Part of a small language model's weights: 6364 steps.
MLP neurons of a small language model. Each row is named by its layer, matrix (up: input weights; down: output weights) and neuron, and shows model dimensions 80-207. Each number is 128 + 24 x the weight over its row's rms, rounded and kept within 0 to 255. Numbers have three digits each.
After each neuron's rows, "fires on" lists the tokens most often at its 100 highest values on Wikipedia text that the model never trained on. A number after a token or word is its count.

L2.up1030:116128133100133120099129122096119147147090104085098135147129122120107122098148154127136110141102128152126159156111138139134135149114153119169164126143110173110102120122115098125138128110149093132156051143134128126120133141124069185144094109159145136115164137106085106140104141111155116131155121144089082129133110179116116184125123132113147090157154114158132124094098124156129113085127
L2.down1030:123081142132126115115137106080151161148131158142106166075165165109136152162112147116078164143137121078090080116109149097118139098123146138122089113110127076168102119119138141146129119152139126112117147122125063095138160130114180178090155156128137137142113153136135137104163119130123111174104110134168100114112128114145101136102098122141127099090123155128093130160162089090115137135077
fires on: "l" 16, "at" 14, "v" 13, "ure" 6, "ph" 5, "}" 4

L2.up451:139116103113151138129124100141143134123090125146152136092108147120141106091106116153175133120122104144125119157138125117149112136142153162146140135138108144144160132106086181088142115117161125110156174120082120127140107153132158095115165130093136146094107132085136110104113157125137125137115110124147163135100148118106132143107176110156138142113140139113141123150130082118186138130139
L2.down451:125137162137121151090103151103139128101169087110143135140119116118115160140156135090082104135123083119113087164100138151126124103139140148115083107146158166119102153148138137164120140104097093133131120144144126113098126150121111166146121109142128078138126112153156122090142102121153144125088116138138169105082126153125125101156111131120144107135166123130143169081109160124095104118121
fires on: " League" 18, "ation" 10, "ing" 7, " Cup" 6, "p" 5, "w" 5

L2.up333:153128112088126122098154120108116119153099153124114139188122161093157136158125084101136129150146109132114099136136179100127134129156120128182133124123147103125134134138123156109095101104129108147114157186168152137125157157126134131093164127117125135120137138157135130124149146140118130151084130142161141120119156148122106129113158133085078122099170109086105135118159135097128132168121
L2.down333:116127119131159172158155136136159132130132085098112130106154100125078145132087134124142122147131115133096126126168140138150158148157094141075079106141122122127127171116133144100121119157074131124141142114124098152113159144128126090152132134165158104111113117145153122096173119112136142087163143168121141146147174118124132127155130134110140087130094173112140145135109126136162111130115
fires on: ":" 16, "le" 14, "ire" 10, "f" 9, "ated" 5, "ed" 4

L2.up861:089129133135132161119147111185133152180110093056132099115131134139151062117141176143145118126138147120143109121149118061151103138156114120118110090091092128088114120135126127131148133135129107103154113100139150125107151155133112064101160126123180124173140121085124113192121134102113117196147111119103095177094115162125098123172134177129113141112112143128125103104127088136151130099076
L2.down861:148127123102155124171118142081151188115130139162119099107137120126117136151148086119170108125098103110134133127106085127109153187127141133171124181137133099124140155141113115147119151137139129158115103161135088145100066138176126156112135167097115131139151114148150123084110151130135092114104122136179164112131148146081129137090131096147078119122181158142148124106127126115168129117141
fires on: " \"" 20, " '" 15, "/" 8, "ire" 7, "ory" 6, "^{" 5

L2.up801:117080102115140107120117163152141103098154117085136143130070125142128142133083072140110135117109127094082150091165092129095149076140076111116125141106110116171085119071130142109183150130143111124148120099127098147100115099110141106110104141144115147127106134149102128123133134099154123139083110117167078146148176116121130108134128105137105134117086147134108158122127102114137080162103
L2.down801:174129137123090130082128146114150134164120118145129131108118144116156153131123122111130136163132114102168100114184110139179166153117130171144119140156139156087153154124152094166118151142158145158157114102141126148116084118121117146074176159104145124138133132085128177123148098149145131134136150104082084143130118130103115126126131169167107134117138120105113102127124141128158116097134
fires on: "," 17, " •" 11, "e," 9, "el" 8, "ant" 6, "et" 6

L2.up620:109167099145120158109108083165146147111125118120186116102107147114139140110126120127103131133161115181142146118142084162123143116142146132132105133141164136119151083120095154138117088118156126160079109118184073148124121111117127140107136113146092150161109125105141063134170131172158136164141171075115114108098101168127122090137100134116119115146102110125092151156131080141123126117124
L2.down620:143116124081080164105140128105148137166121113097091110169148064100126123127166126124142116123135147123161115117110105108133154119150079137122136099147107132142153153164181085135114117133132127123139120133126120087153114140154145136081136107139101085096134128127110102119095162090126139114105135140144084099148146169175126189125144124175146108145128129138131127124133161094117096107144
fires on: "at" 17, "it" 14, "ur" 12, "t" 9, "ow" 9

L2.up2:117160124119124052164088136150108141117141122112115145129128127133133131147174148125107127131127146154131145121164172132106116130074126145145140136154113150110128098181144127146133126098123109141115151117105079132129132087141101108152097145149129167134107171154114109141114127128175144155126124149134093114150121111101093144148157163141114126107123127124070142111095145137114138092057
L2.down2:107098157125098159127133127116148127092119103086133135158120119100166129067102105123099177141147112141104148128099139128157128120133098122123130115166107109133085095133125139127096110143118127125164119154125116123133148119074133119145072082158092128140084153115081141128163097117141117180150155105133124171125130124113121165172111158183137134146096171142101115163122105109151156094126
fires on: "\"" 47, " am" 9, "'" 7, "ir" 6, "ed" 5, "ut" 4

L2.up67:112114096154104101134133151145154120177150106120141131124148111133129213128147104132141147101119108131139164155172153142135133123116129163104133121128101128096140107129125122098099152126122137109112133076133080128085092104128091132121128132150084091126084099106131129146149152132114149116099156143168101118144165086118135184126120084132171104145069109140078161122164128051102123132122
L2.down67:119133113132140147147131116149140078149086136116186110102104081117129137146142134088120109094114106137130103124121102101100115154127177136157164125145146090097085149103129110132103153156167130138119144097144113136105135138145125136102132116091095101119149092121162145140104134089090171169170054138106181085108122138132139101118112173112137141144120104179094118138107132134138123142095
fires on: " became" 26, "ain" 9, "ly" 6, "ered" 5, " become" 5

L2.up1022:139121122143099132105159088097164111141152126116142143109108147143091116159148150116148104122133076120143126128126153075090085108117095147155094141153117139107144141146095144132152118165129108120141137115076156135148105121141131118140139112129077114129137114143116110133124145071087152092104138105113119141128116106120198169132169136167081135125097110153121119132160147095108116139102
L2.down1022:108142138114123108143130143149132118098120164142126156116131145154124089136152154141122129162119109137108138092136132152102118127118104163174139149131126134137115121120134099136143154143175091136110168140131091143131168105114143147123111071115132144118117109105133130165099082112123106078156139091107160127089136120125085139136122193104131122119160124095136145137187147097115143174142
fires on: "z" 31, "w" 18, "f" 12, "um" 5, "g" 4

L2.up538:128149165118079145087115144096095177136119107129154138130128108114118114112103132176121143138102103069135129132147129091074143102111120117143141111146121111128118096127108121154158150086152112117118099123122116153129166131092069135097137126123114176112131097187115153131146166127193087090118150153110102105077171121142097113064143177174105108118127143118117147168112086157155105141129
L2.down538:105150110114073134097134145142096155155119120142135099110139112117105117142084128113103140107121107118146144121172097116178171145161135114145112113130123161125133137140119142165141130137133115103139105161137093123132123144122122100131125109166180145140131154129102152127108099102125117129169143131090134129125105133101163150117119171133141087177146119115105116172160137115132143092142
fires on: "," 50, "s," 9, "e," 9, "er," 4, "es," 4

L2.up169:120115100141169114098114114115117124123140134131159122093165107108068122078136143138158110119129124131124147109106124140102155077141119120160109116120113135151131129119082151129159131155133168104110124049132121111153105129061124104112157163105158118141127173142130157131128134144147107106128137117144142141107139117151108113180096166093099119133075107106146107121162112139142087123127
L2.down169:106145148108088137131123130145110182113121112157109098133163104103157099094149085144151107137128096126128129089113132184122089115127165116105145127136105075122151138142151148168175123121145127128114123111137119145136105097152111126137091144171101101101147144093086128161151129113145139106120136143162124121123127086085161122117067102131148084143106139149088127148152163154095097166143
fires on: " |" 33, "ret" 12, " pop" 12, "im" 5, " Pop" 5, " family" 4

L2.up1072:158108137127141126105174089118134172126166083141115122144141098115121138141129128119128110122176129126127162100138080125121134097111163088154128128106138128125156101103140143074093145138135149138117115154163107151117110113109140138113135136129118126179109139081139091156139130162139132114126126080078113122168105133157137122098151124142105164103109089087156128136125132138115134171068
L2.down1072:094157122158144109109107139109132121118168137131117082111125104125107114144116120118108128150148139139140100149116113110118136145092111153119135119130145135134198104116172143123135187125132162151118128107133139106161146103159108153075123192120145137096140170111120093163105149154116128115133127147133144135103144134161089154154173108137127169132113118135098153075155124101122099134099
fires on: " had" 29, " have" 17, "ow" 12, "ver" 7, "t" 6, "her" 5

L2.up257:121134139103128120141138132119164163111139110145122119121115180130122084125103170109155097130153081125140172134126115142121144109145177097125122110116155145142154113153124161152137101161119153130121113125130128137123089117143156134132137142115146158148121104137108168153128104112121129140104156101106135158176103159100136085143127125165114165120079139095134134135125074077099139156142
L2.down257:148115129120146115085114102166182124143122130132106098102131167083102112110135111101149102134147123118128107145126106140078085132108154090150113110125126099081149161136153162132095126145131151133084157151120107110120120089145147091148156118162132108133125121182104133100115152090181152139126107143140131151116122151110156141113156118105134158123097125096123118116163110104151138146108
fires on: "z" 31, "art" 16, "p" 6, "re" 6, "ol" 5

L2.up784:148153116151138125139107104157153149180146152126172160111128129109105133081116096135173126109117125091130140108148147132119131145112156145148096129097110104135126159098143149142125137106172143123106106112141145142128135139144121130106120151097121096121080137173092115140123140099099147154148168135157115129096128128139161117121164099139150135078114117144125121154118112119153111119127
L2.down784:121153125132137133142160114167101097157071168139127147174136098129146133094129142155176108120134125119122136119118160081104110072167140104106119136109173114099078131112143077124113142151119075145083149122138116135166118155123124127151106148097112163106155134158098103086162103136156105177109162127107173095148120088158126146120122154149140093112130093150141126130114106166172120136100
fires on: "ur" 33, "ards" 7, "av" 7, " car" 5, "om" 5

L2.up1524:093188125159111114132138147122143135107134101137138121120171111146130110114127115186120103131139107119150167172152113116111151090164137142132118083089134106130142117129138131118100131116127145093131102106104108134094127082182086136159131109100125132101127125144155109119128129093157175122123122123141116163167088167106109120118128088152107115149063117138134096142156116122103194131120
L2.down1524:140150105146151141112127166146163114122149098158090176126137144146143135132162153131127123168135096135144137122180105144084116117131139126112114161075130143108143198169127114107194135150149140125113108126143132163115138167080101138130126096110169151096146093139118159174136121143142146118112111141150122128155123128128119092141109174095112155102079137145117123100150152112125115170112
fires on: "z" 25, "Z" 11, "ob" 10, "ol" 9

L2.up991:165118097141154113129131111141127139131116116170149139119149114122142144158114113112148091144112124135173127122160159168159102153164125148100130087127151156101128121118127118105144155156130108133157139148096167142149142100117136129112148107144156171099148116072107087095142125136130134114101094174136112135126122135152107120146151125107095145108104119125144132114114089093115110106139
L2.down991:108118111134131124137111134161163155138102114106138112125119143120146080122124148105088120118074131169124147167128138174144169137146154085092151124159140153135106058125102105121099137114112114129134093166126118142137131127148138124139181110115125176125145152122134125107103153114116090166099180118160118109148172140106127166123154161100143133155174130127113128150154096099105096170103
fires on: "at" 37, "ult" 16, "ag" 13, "art" 6, "ter" 4, "in" 4

L2.up1001:167131133122138158101131146077091116122129099136137090073142099150139140139145151123166170146205098144105177145135157115161136130139104147146172141104121180143151123121096092107121132105152141149159131111124173136144070134072131133145111127143144146148149090151140126177115138145141096108109103141125098126119150147139164116144162119123123138126115156124123129142071118108116108125127
L2.down1001:124131138131098147127111147128106166103164159145136133129093151108125099116109107102138113132111123142120129138124127134169130136119144091125135112125149089108139115115160111128127146153143109153106124109139098102110163094109157151115120123133126114108126151136106108167128100071106120148088189120139150097113092069118113134104122143102168121093142107151116132135133112133129113086131
fires on: "ver" 13, "ch" 13, "er" 10, "as" 10, "ad" 8, "le" 6

L2.up1088:118102071135104118122137152096139115141122154122074154108129106136150137136121063133098129159148185105136129100129131100159115110128143134084133109111120156143092139151156079147133090101119141136113133136157124108138123107096140125116136127162182098126166159129120067092162136121108092195116150123127146146149113122122121116155130115113129138141155173121134109112135172178181129146161
L2.down1088:126122112119138125100090090117111069128111110169098136143049153165107142131140100108149115110130122149137163143119182124097123100125171110133108114123093098118095150083140147143101105135156109125102130148135113113118132076148101111140156131137142149154157143132128159142135162126169129144150093162139114132107115096120128174173113133142191153131132119148143098154150142142112139164152
fires on: "nd" 12, " by" 9, "==S" 9, "he" 8, " what" 8, " IS" 8

L2.up1506:094147123125137186172129101127105115161137084132100145133149145155110159122104133170106095163140150110123146124106184063090128145096154084132138107141149143149105109145135138134121135119158142116122120121120096133124128109160108144153130140090109085107174118088145128130168128142065158099107133132151175119169121103152111151099107144136139105109118132139148127161154166140149118143100
L2.down1506:136105112140127157124125139131162127157183151170142156138130105138173159125082134166112139113079120140110151116086093121175152129149100109122104115162128148124087137121151144133127140142163089064126123092119123128119136092161118123127107136098132154138140183088112146151111118103172076149136149123144086128144125128127126129115126164109158133090092198158157143116139150147138162153152
fires on: " dra" 20, " per" 13, " rece" 12, "ron" 9, " o" 9, "ur" 6

L2.up22:122106125072141142134102122135121150122115149144153134107135141099087138127174125132082114135116133152145129115115120156109123109150164113175157136177164083135179113159102111116122090105131135101137118134120104165111139136091129103126125125164133118109112118138147117107115162142097111144109133112090169122093119137120140160116120131126140120160125116108111149146123126079183098138122
L2.down22:135129152161119124146120120162092175099119102143123152178159163120117089122069110107139115118129141122100141119164078135095116141139116125143133093124101089134140116159128128172134178133112101108168139106133130105152095119105145120162100111071143131129096099144142106150177143152133124125178164114078098108156135108103163160128133072138134147093139111150157094140146097101124097139127
fires on: "h" 9, "ro" 9, "ch" 9, "p" 9, "." 8, "al" 6

L2.up1338:115113119118141133089084134161139101182118104106096167085148125113111115116157141136107132171090120201135188137133100199098154145153130159123137125120107129138101098152129134126130105135084180162128128121129144101089179105132097112126133138129154125127103128135091120131166121144132184114120117133167122105119098134116143109113126131144107149115136106079130145154157137120114132160105
L2.down1338:123153137141136103145164148163114144121127156155123123134172149146106164177118091142147116149160129125152097124135095137074138099116136088090107088119101144111149169175135101129148122111151106146127135113114085136135096154141150117139139136123119168134114135122154116130122177097147147130099107178117144134076130151137133166088144103137157098142127134141117162090119141155145123147139
fires on: " of" 32, ":" 14, "s:" 7, " early" 5

L2.up19:066137110129123087159140115137125115122150144151110174134164101108107153127163121161149084131075152168138168137154100108149132136144124127091090127175102131139132154175122125152058124145098112107101114121098170138153167166134144130118131113140158124136127138148133099111133087177149105102102123137107087140134176150096141127131146120119118100098186156148088122138121095109119143121123
L2.down19:105102166129115123145117143141157117126104137102153135133123126141162149135119125121125104121101159092102175113183157135128130142120159119105090098148109073139153106091138152124142115134166117141116138112095112103136150094137164123098105109145105096134122152147160171116157118080131131107136122164131115133098157141125121139118112140104130110146119121127133113166171138100128136114106
fires on: " to" 15, " of" 13, " or" 12, " and" 10, " early" 9, ":" 5

L2.up154:117092105146116068080113164163111098132083094145125134140137127119141095104109159153082138089102125140106126134093114141069099117125162161130117090154114154123095155146117161106109141147148151110146149172112110158135134171101134125102136133128126096130091124125124149099124137116151130148153145146150151128149109117125119090140122137121173142121114129093127154071127141141124145148108
L2.down154:125116104103126163146118131131152104160153131130148141148148161137106164100181128130125108085093083149126166124147110117156149117085094149147113123080131186128130165121146128124139117134144102169162153151096183127141130107124094130146142127118142108123165069122056113133107144114101106123128159135136119070117150089135179105118145156097088082139143126064115121125119146151117147150102
fires on: "'s" 10, "ment" 10, "el" 9, "ement" 8, "ing" 7, "ic" 7

L2.up1290:108139131131120089138123087117137126081137049126132116143126109100118111137132098130126158153112133104115123086135190155185135116126176129139098087140133123091111122127114124151138172134144133156116131154162139158132081165101157143115123134105129092122122136145139122097122135184144158134121135166114186130130149123105129133128123099160122148103146099147149151139112153091150126125117
L2.down1290:152109151144134140118196153113137159102099129123144152157130131116191138097125146118142139101160160125130142138117106124154150147137119132131112107145147103167151137120131137114125132115088115191118113141109124135108151143120071169119147159172091077106129124133132099133122140121111123112130104116091108119162145141128150119123147124095133118157103157166139151145129129095133135143152
fires on: "er" 15, "es" 12, "om" 8, "ver" 6, "ey" 5, "ster" 5

L2.up273:149108087107154085149123148137131125089126124133143102132125123115141117149137148157092140119124158140098103102108123118133131094127139123098133111105093141144113160184125122139119147140123122134109137138122120150096123129129160084110121171146120150135082169094128151134143154116118165153133122124150114144130149072119122173142135078155096146134137147135110117106114141107096137144131
L2.down273:085128173159138126077112212088145142133148126089123204108148147126118119100162120115121163140145107079093140117133151126103123129126131114115138081119133156128127093114134146113137141113137111124098101114137110118135143093133126136107133123129072135100167098110133145121153156140148111079132113126100121162146183112135086146129140179137154156113109117113114128106134117104169142132107
fires on: " and" 50, ":" 24, " but" 11, " as" 7, "s:" 4

L2.up4:115114125137127136136104098110125080115114088120124173106125159131087141148127160098106139123111078101110167129154188106133142096126132125141159127131156111134178152096113122139149079109107126132162102133149114132143101112165154132127137128141126162103147144095121156135143119105139153127137082106071102163120093114131123105099128142135129139139128154145127127104109140121111154160084
L2.down4:108132106099148070112124152155130110123107136106140120148140127133131075126143146122084154105111140155110097119147153146161153121113138094119092116130144150118130123154134149135121137132126120148094161126113160135142132123058149106157108106139121140146126111105168124167116128137103166095154104076141122145160135126165134106119088130111114111112132124134131116089078142079126140160162
fires on: "ut" 12, "w" 11, " B" 11, "way" 6, "ob" 5, "g" 5

L2.up942:145140137102081128105142132133125102164133135111102131091095141116091140114135137152084111116121094098136142124114130165115106160107126139142149100106127145124120175159137121142155099119130128151108155128132145127129147145116137166142133169122100118099137115137151098134174107107141169122135100132174157131175143120071108173123126139125107146096087135133137131147106169141149133099163
L2.down942:170113141107131110140106146168110132097118091103120094185140098143154160112109132174125145135172124113132115152145118136132136168084117119159163119171148150135164155136138124121138135159106084104123128095117093135118142080156117138137123095158154124144121141125134086106100120135148122100112094125160149150182111177111147150140137067130157125142131161152141130137144138114135133144102
fires on: "en" 22, ":" 15, " of" 10, " |" 7, "e" 5

L2.up990:144163151075106140130152135091135109126142112138146128110112151128139118145119135139171166111152124124112109066115123133125099097101151106099076145154113140160118127091102133135158129112158105122133099129137162172103113093127145153083151105107136164124124125112103118131187159140105129098112105141153164152132152094126151132114117129137100146124138119152083142116135119110152121115130
L2.down990:144126119141123133142141133180157123121121135103083065072155105089111132124164090155150107153169122102156103125116134149129120154137084138121137102136134143096189154127134119100158186082108127140107121116182138083130155138075153111103124086144137157115160148077074149133128125088196145073136131138116142110131130117163152136126129126127152140160139130104123116095169145098131152145101
fires on: " made" 20, "ing" 12, "aking" 9, "ore" 9, "s" 7, "ceeded" 6

L2.up473:156108120091127174139084162100105110082094110137125141117123151147127148144158134150133114173141155119083128121126130117124088141120121146133109147146082154141140134194122094106114101126151131107127146124106162156130191103140132120125110112152131134189113142164148095107116115125138120126161152166110148164076126126102118150124110148116145131120142141108091157129087097096112124099166
L2.down473:083133140108091165103058143110154140138125169091114127119122102086149134131104118113105106165129143137158159150100149147121108134162139117124132156132125136085147132129156157132068148116115092166157123148120102115111144097097125140076147125094141105132140168085140145119136157138126123182136107140133141098118120151126081122112164117144121115151061165131138072106156146140115131113120
fires on: "ing" 72, "ong" 6, "h" 5, "off" 4

L2.up1386:137116134174175133128139158066153120107113176110124138146123079137154135105127128094159138124103123114151136125108134120163147155148094119074109097140108107160112137112130126144108109154138136131165122117078138141153090144118112142101135086136147151108112166110127157088148169167132143175145143122129115142139153118094140134110171103136112133187154145118134170153123119121137136114165
L2.down1386:150130156126127126187092137123121115134108140156110142119159115135119117141143135136115099086155107164112140174076123165121147104113148134124125131127131100103113163133136141112119188109112074134138119153154143114116168131136110139157140106155108126124134133118144106116132104107115121116176163161112134141110127116130118145121133066130102153094128123137145114128133145138165126163125
fires on: "ch" 16, "m" 16, "t" 11, " as" 10, "c" 5, " to" 5

L2.up109:110115117118134139084118166088125112105151131145110102141087124130138137085102157118124131170086092121120105122166110096140151088113099147108122114091114127118111140131140119104156180155123148127097100121126112135128124126111112119123112090126114140085112126141096128091165179094121149153093146125142100092148136167052107160091151103143136164150094161145103170111153098115152111145100
L2.down109:122148103180121128138146150152154144104143109096120107119126148116108128108157137120136157121122134130114127141178131123139107118094126143107115135140142152124122105138115139145128152144131114120148133176159118137119120108080131148094135145110147140148151100161118101132147141155091126113143111100072139130171133112133133119137121174147127109142145120092154152129148144138088134099113
fires on: "," 26, " because" 14, "e," 12, " that" 9, "ing," 4, "us" 4

L2.up1514:111098115099119121116090134126112127114125114126124144129155151160107153120161095132157164122095107105140100117123119143161107132102101104122145144114145135131117095146132141107116131129171158099137125112104078107123160127103100166121189128114135178167145168146108127150149096177151111124132076154119108081122135098120102119149134128128142124111136125129058150131120122134097158158117
L2.down1514:084117142112126067186118163143127148150165107148143117123165072120110141132120139148136126103117114129138152129110120142155148136126167150133153132123102149161128088124141135117153124129124133120116139132135128146094084119156107162125109161143126100126076152158160140102142110119131143136087130058123153093121115090135164113141127145116116101066136101127131131131120105148067121108125
fires on: " are" 38, " were" 30, " be" 7, " include" 6, ":" 5

L2.up873:162139112104140136194069172109123185149130099134149159088125164140128091097128125121104126108132086109155122120140178130108123133181172145170085113139106087143123127107111145091135135144115158171099139141157112117174167115185136132120154119141111120126143115107129114093082096121117103130117103145124103126168117109142103102147117115135091146146108109138116177104151116116129132144116
L2.down873:109122104110106161097092171149126100130108138087134120146146081114103135149151138132150111161148171126143102090091093136149174171116071095126102173114175129100091150086144102117110112149145104154114119091106154084164104133153152135179126109128113128148094104143108128127155109120152115134120120147150115177111102124144151106141079146155115137117100129118127153179125126123128154155139
fires on: " of" 44, " in" 20, "ig" 9, "-" 8, " (1" 5

L2.up76:156171134116131136126148088167127109136106149117125115132146081119116130142145087085126101169128135130115150156115108079133105120133127148150168117167128108119145079141140122086078171112136101163158098160122126119090109128129122122127148143100133142125103080099173117130145148160129133123076101170156160134177137116129123136125128171127125095118113131135159134132146129106099105167154
L2.down76:136137107135130144107135133096169099132103139134097119110136120167056092093111103163143120123112136139133094098110122115119122130142142145167166156124109141154128137155169142114105129121112148133102100129077125155096134097111099107110146127146146136152158126128118129130110124140100101138126091171203142149151118123126124123122154149113180139113116136156050127154141120150130101145100
fires on: "if" 31, "F" 17, " F" 15, "af" 13, "f" 8, " dire" 4

L2.up317:122145153129120080163132122138136099134109113157097112142154088155108125115087127122156144156160164118124134130122147087108124130099145147142164127123150175159146151151108112120118117188165170137098140158132134133143134091119143142101162124153144109123153125125134102103114154139134084115135121136119111109111090115141110144135174164104147132075094097146128103114106135117139114132140
L2.down317:129113115140108140122113119128149135125182131132122165173096121115123111092169142107115123133135135131148090171102140149182123130150131127119126115140129122129131156160123138146101079070114048108130161117121100112147119099111128160168083107130108150089156121150108178148148130124136131158149165110091112118115096070150126166126097109096096139104126134188130145155136130162114134105101
fires on: "-" 33, " m" 15, " p" 7, "p" 5, " A" 4, " min" 4

L2.up251:144108122147141150137119138125166124126148081159131129127066112097104105128103155141138097101137118112135169087171106065147112168153137156126118181101116141160158131100165136139124143153152130156127142151143171156142111151110115136151125091145119116113101110122109153117098092153083123113138080145108063185158129138123108170159152121121118128126121143138138166150131138150171153101131
L2.down251:101085136070163110075118115101154094135144167127119145114106138131163140144135148114071111109120145128152136157136104125087140163121103116097110128155114154155057150128129146141164135088098142122135150119140110142074177116121153138122090136115133142129111135114112126100146130121116164129148131112105147114135175111122149151121129107108126120108149099118144126099132159103125134069123
fires on: "w" 35, "B" 12, "em" 11, "ew" 6, "b" 5, "ol" 5

L2.up1410:126123063159166117126149084106132164151133157116139109096113136139122138153116109135133149110141120166129103111154139157095115159164155118153119128146116105184144117190149137115131089124139118100152146094126114141172133117106135108091104158118110131088115110148114143122150160097150136129124114135145150190135082099120152126133140200167141135171142166078128124139124160098177132137092
L2.down1410:147143126093146114120096123135077119125133117095158129126076106114116151158138144134162130075127115129132153135119112132108143121092145136121138109142170159126088123145115138099113141155129118113147116101123134107102147142098096142155143131137120086115133081106095096119112118089111131122111147172136161101094172121128162137093151126099164143144167132120095104117122121128105114145112
fires on: " it" 12, " as" 10, " to" 9, " career" 7, " for" 7, "ly" 7

L2.up891:143154140125109157139148110103162174128107111157144120135130148115100126129168102119124127100113149125137139131116101133148157149069133142143142166125104128129124057115097145105147134152149150154145128141137124168112087134099152137120137132130145134142169117124093116107148135163107113111144115130100131157118139154111087087142145104128126120089107074158121116140091147128145126128137
L2.down891:103152148146061097103163129142120129107146131158094134169116151090118153116131131107103127128125149110129125136089145163095096157138102126112130102139124103127106105101133109113101100139115156120160164122145110142104135134146161125164125093151142140110144163138113144128155178143118151117150104084085125078149074076123119108180119111102111108121131112160077112112111130130124127143096
fires on: "om" 15, "m" 13, "ost" 9, " m" 6, "==H" 6, "ram" 5

L2.up682:180175107121119128132108123096133117164124094098086114125136113116093104154153104143103120126135109095140111130157136085121117170060096171126136175102134106150121175104096152125125125125149127152130135163092125144110129162157109145160125107102118127080130153127127095154142097141135127129135143149119062125149114176106115160151118162118148077113125123099092146131155101123127109106134
L2.down682:113121108118103137141150140116162159132139179116121116137120111119169129128178093143137146161123162152146171146117168114135096112142071114118110112128112160096120154131164136132121126090160129109136115164139128089156168113134155099144063112145164147113114130145128166130151108137143143125137072095130086127136146139132103140120154148137124098093139131148120119119125130115154105122135
fires on: "\"" 53, "'" 13, "ib" 12, "ph" 10, " gu" 4

L2.up1033:108173172159103180135101137118121124121160122132145146127124110145091137077106114134073130139116104101103110146131171121073127105143124097127110172091156063123111137112134116100101144114140105072149107109117100089136137107125123131110137137135055132123109110163171122125156147101125127144114152125149093120125121099137129114163147127130094128121123123129166148120113121186152126135128
L2.down1033:065097143162099121093130120136123146115121102139123137122110076123098143134156106139146098122086116133100177103098116167145134121101090109160114107120110130141071106102131120144128140127080147067121108136159058093114110136145096181128168147116138137149176120150092133147119106115161184166138134153179138124142132079125153122121157092098113112143105115137117153117100151158119127099123
fires on: "od" 16, " sur" 13, "ur" 12, "ud" 10, "im" 6

L2.up323:132116118095148087107159136163131131120106125093109124081155099112127152145151136119132108141090108125094160145130102108150167123097159100087109122154142092160122160133089127106138150137139156111128129076122153116148133146093136125109054122144117126097174169162144110099112144109109143171123125148135123186124123134134145101168151113111135131109115136104150104112139116116155145131130
L2.down323:180142153143090170090111141148102154136116102130111147137163079162126121129117160128138152139100129146092158138110120117117122136080113118106139156149117108166103151090124107137158151116127156151103121124157095105106127171129133119154109140133113168176130154065122102167111132136136146159142154166155150121127109089117111115133171134112089071112104137121143112130113155155169156140176
fires on: "ur" 52, " Tur" 10, " cap" 10, " sur" 7, " sub" 4, " Em" 4

L2.up719:139111097123137135125109100082132136165146117112142112144108117152126156098150113099152118118124081113068147113124094087180154136143149148134174167144121133123111058119104159119088146133151099100156153127143119113122136093105152135136170127129177204155125176145168110119112130151101125165161087115114097100185135098085118117139094139159108111128134182146133128117126117115119116133148
L2.down719:107126139104176120073167162086132119141120158153083146159094109137151132108131141131113103156123097116104136143161112165125127142097145139110114103144127149178149111147139128119130142169115115138140110131121107100104132112131132145101132120123135139163112199097102121115136098114163132134098096117141124099102118133109140105144114111092146132108135114134114130116126139143106121139151
fires on: "f" 17, "–1" 9, "–2" 7, "uel" 6, "F" 6, "–0" 5

L2.up1464:107095155168110141114159115082146141140128104105123117132109149144142108127145104140128097079127113131148147132117118143150165113095139089117109145064150182100110077112141144139168175156158071144137130113089139151169155166117113121115122099169173086116112135088130118143095109159169106103166141160125122148095159113135103096164153110093117129115135118111120093111171087146158140163114
L2.down1464:187154108085117111062144095106105121094130133191131131159160114169142114157127128098092125141127160128145134130107136117127137119129075149099159110177118123116120142142134120100105133113123158114145124102138111121150139127133133124148114137111121146130143127168102109147088128157123138081109133128121097147153161152140088130094103079147138135131159102126141129116142125146101135134135
fires on: ")" 27, " States" 19, "e" 14, "el" 9, "eth" 7, "\n" 6

L2.up363:145123109127118111115127091108132122126124118114128141157143119143087120163134142105135132118134133140087172115147158123134132128127174146128143134122152118099085116103117127135161095140164164118107137115088153162122077067164128141124125101101106119168122128127189137134104131133149152112158116164160076176139094103105123142134130097180108092155105135114133136128111171134122155169151
L2.down363:155070134104127115199094074115147104114160109129128153113167113145144119122107131110118123114077136110127129183152113115136102119121114131139100112131120154113136111176152094100154094127143103114160118121130130104122187112125122113126114151180107137117141144090128105126141139085142147114128106108154108173136170105138113092126187120117149128137084091137161170112140173108100165131090
fires on: "w" 11, "g" 10, "b" 9, "z" 8, "rain" 8, "uring" 7

L2.up1206:088155109168127118145103096077140126075080139127112155150152136125132089125128130135129092118085171083127180147117130146116125129092120159125110150146121116078153117108147130134136162147145118126118163133145112144085144129119143108122139143060113142152122123146101113148115160123111154139142142170122114096090128146131112137090088116090149062156141121110131128152127147128096108153149
L2.down1206:076115153136156151125052081173119152140086155131147120123141142154161121123095118135137139123071134141109135127152142105116156121132129132156106139137115133134133146113159156135104145178129113165124142140153135156134110110123089141138176099105124114145121140113136121156120132122128107143127145147134125116118106121153137117118114116075116086123099105128112087188154147132103138165112
fires on: "ment" 18, "ial" 13, "ic" 10, "th" 7, "oph" 4, "ology" 4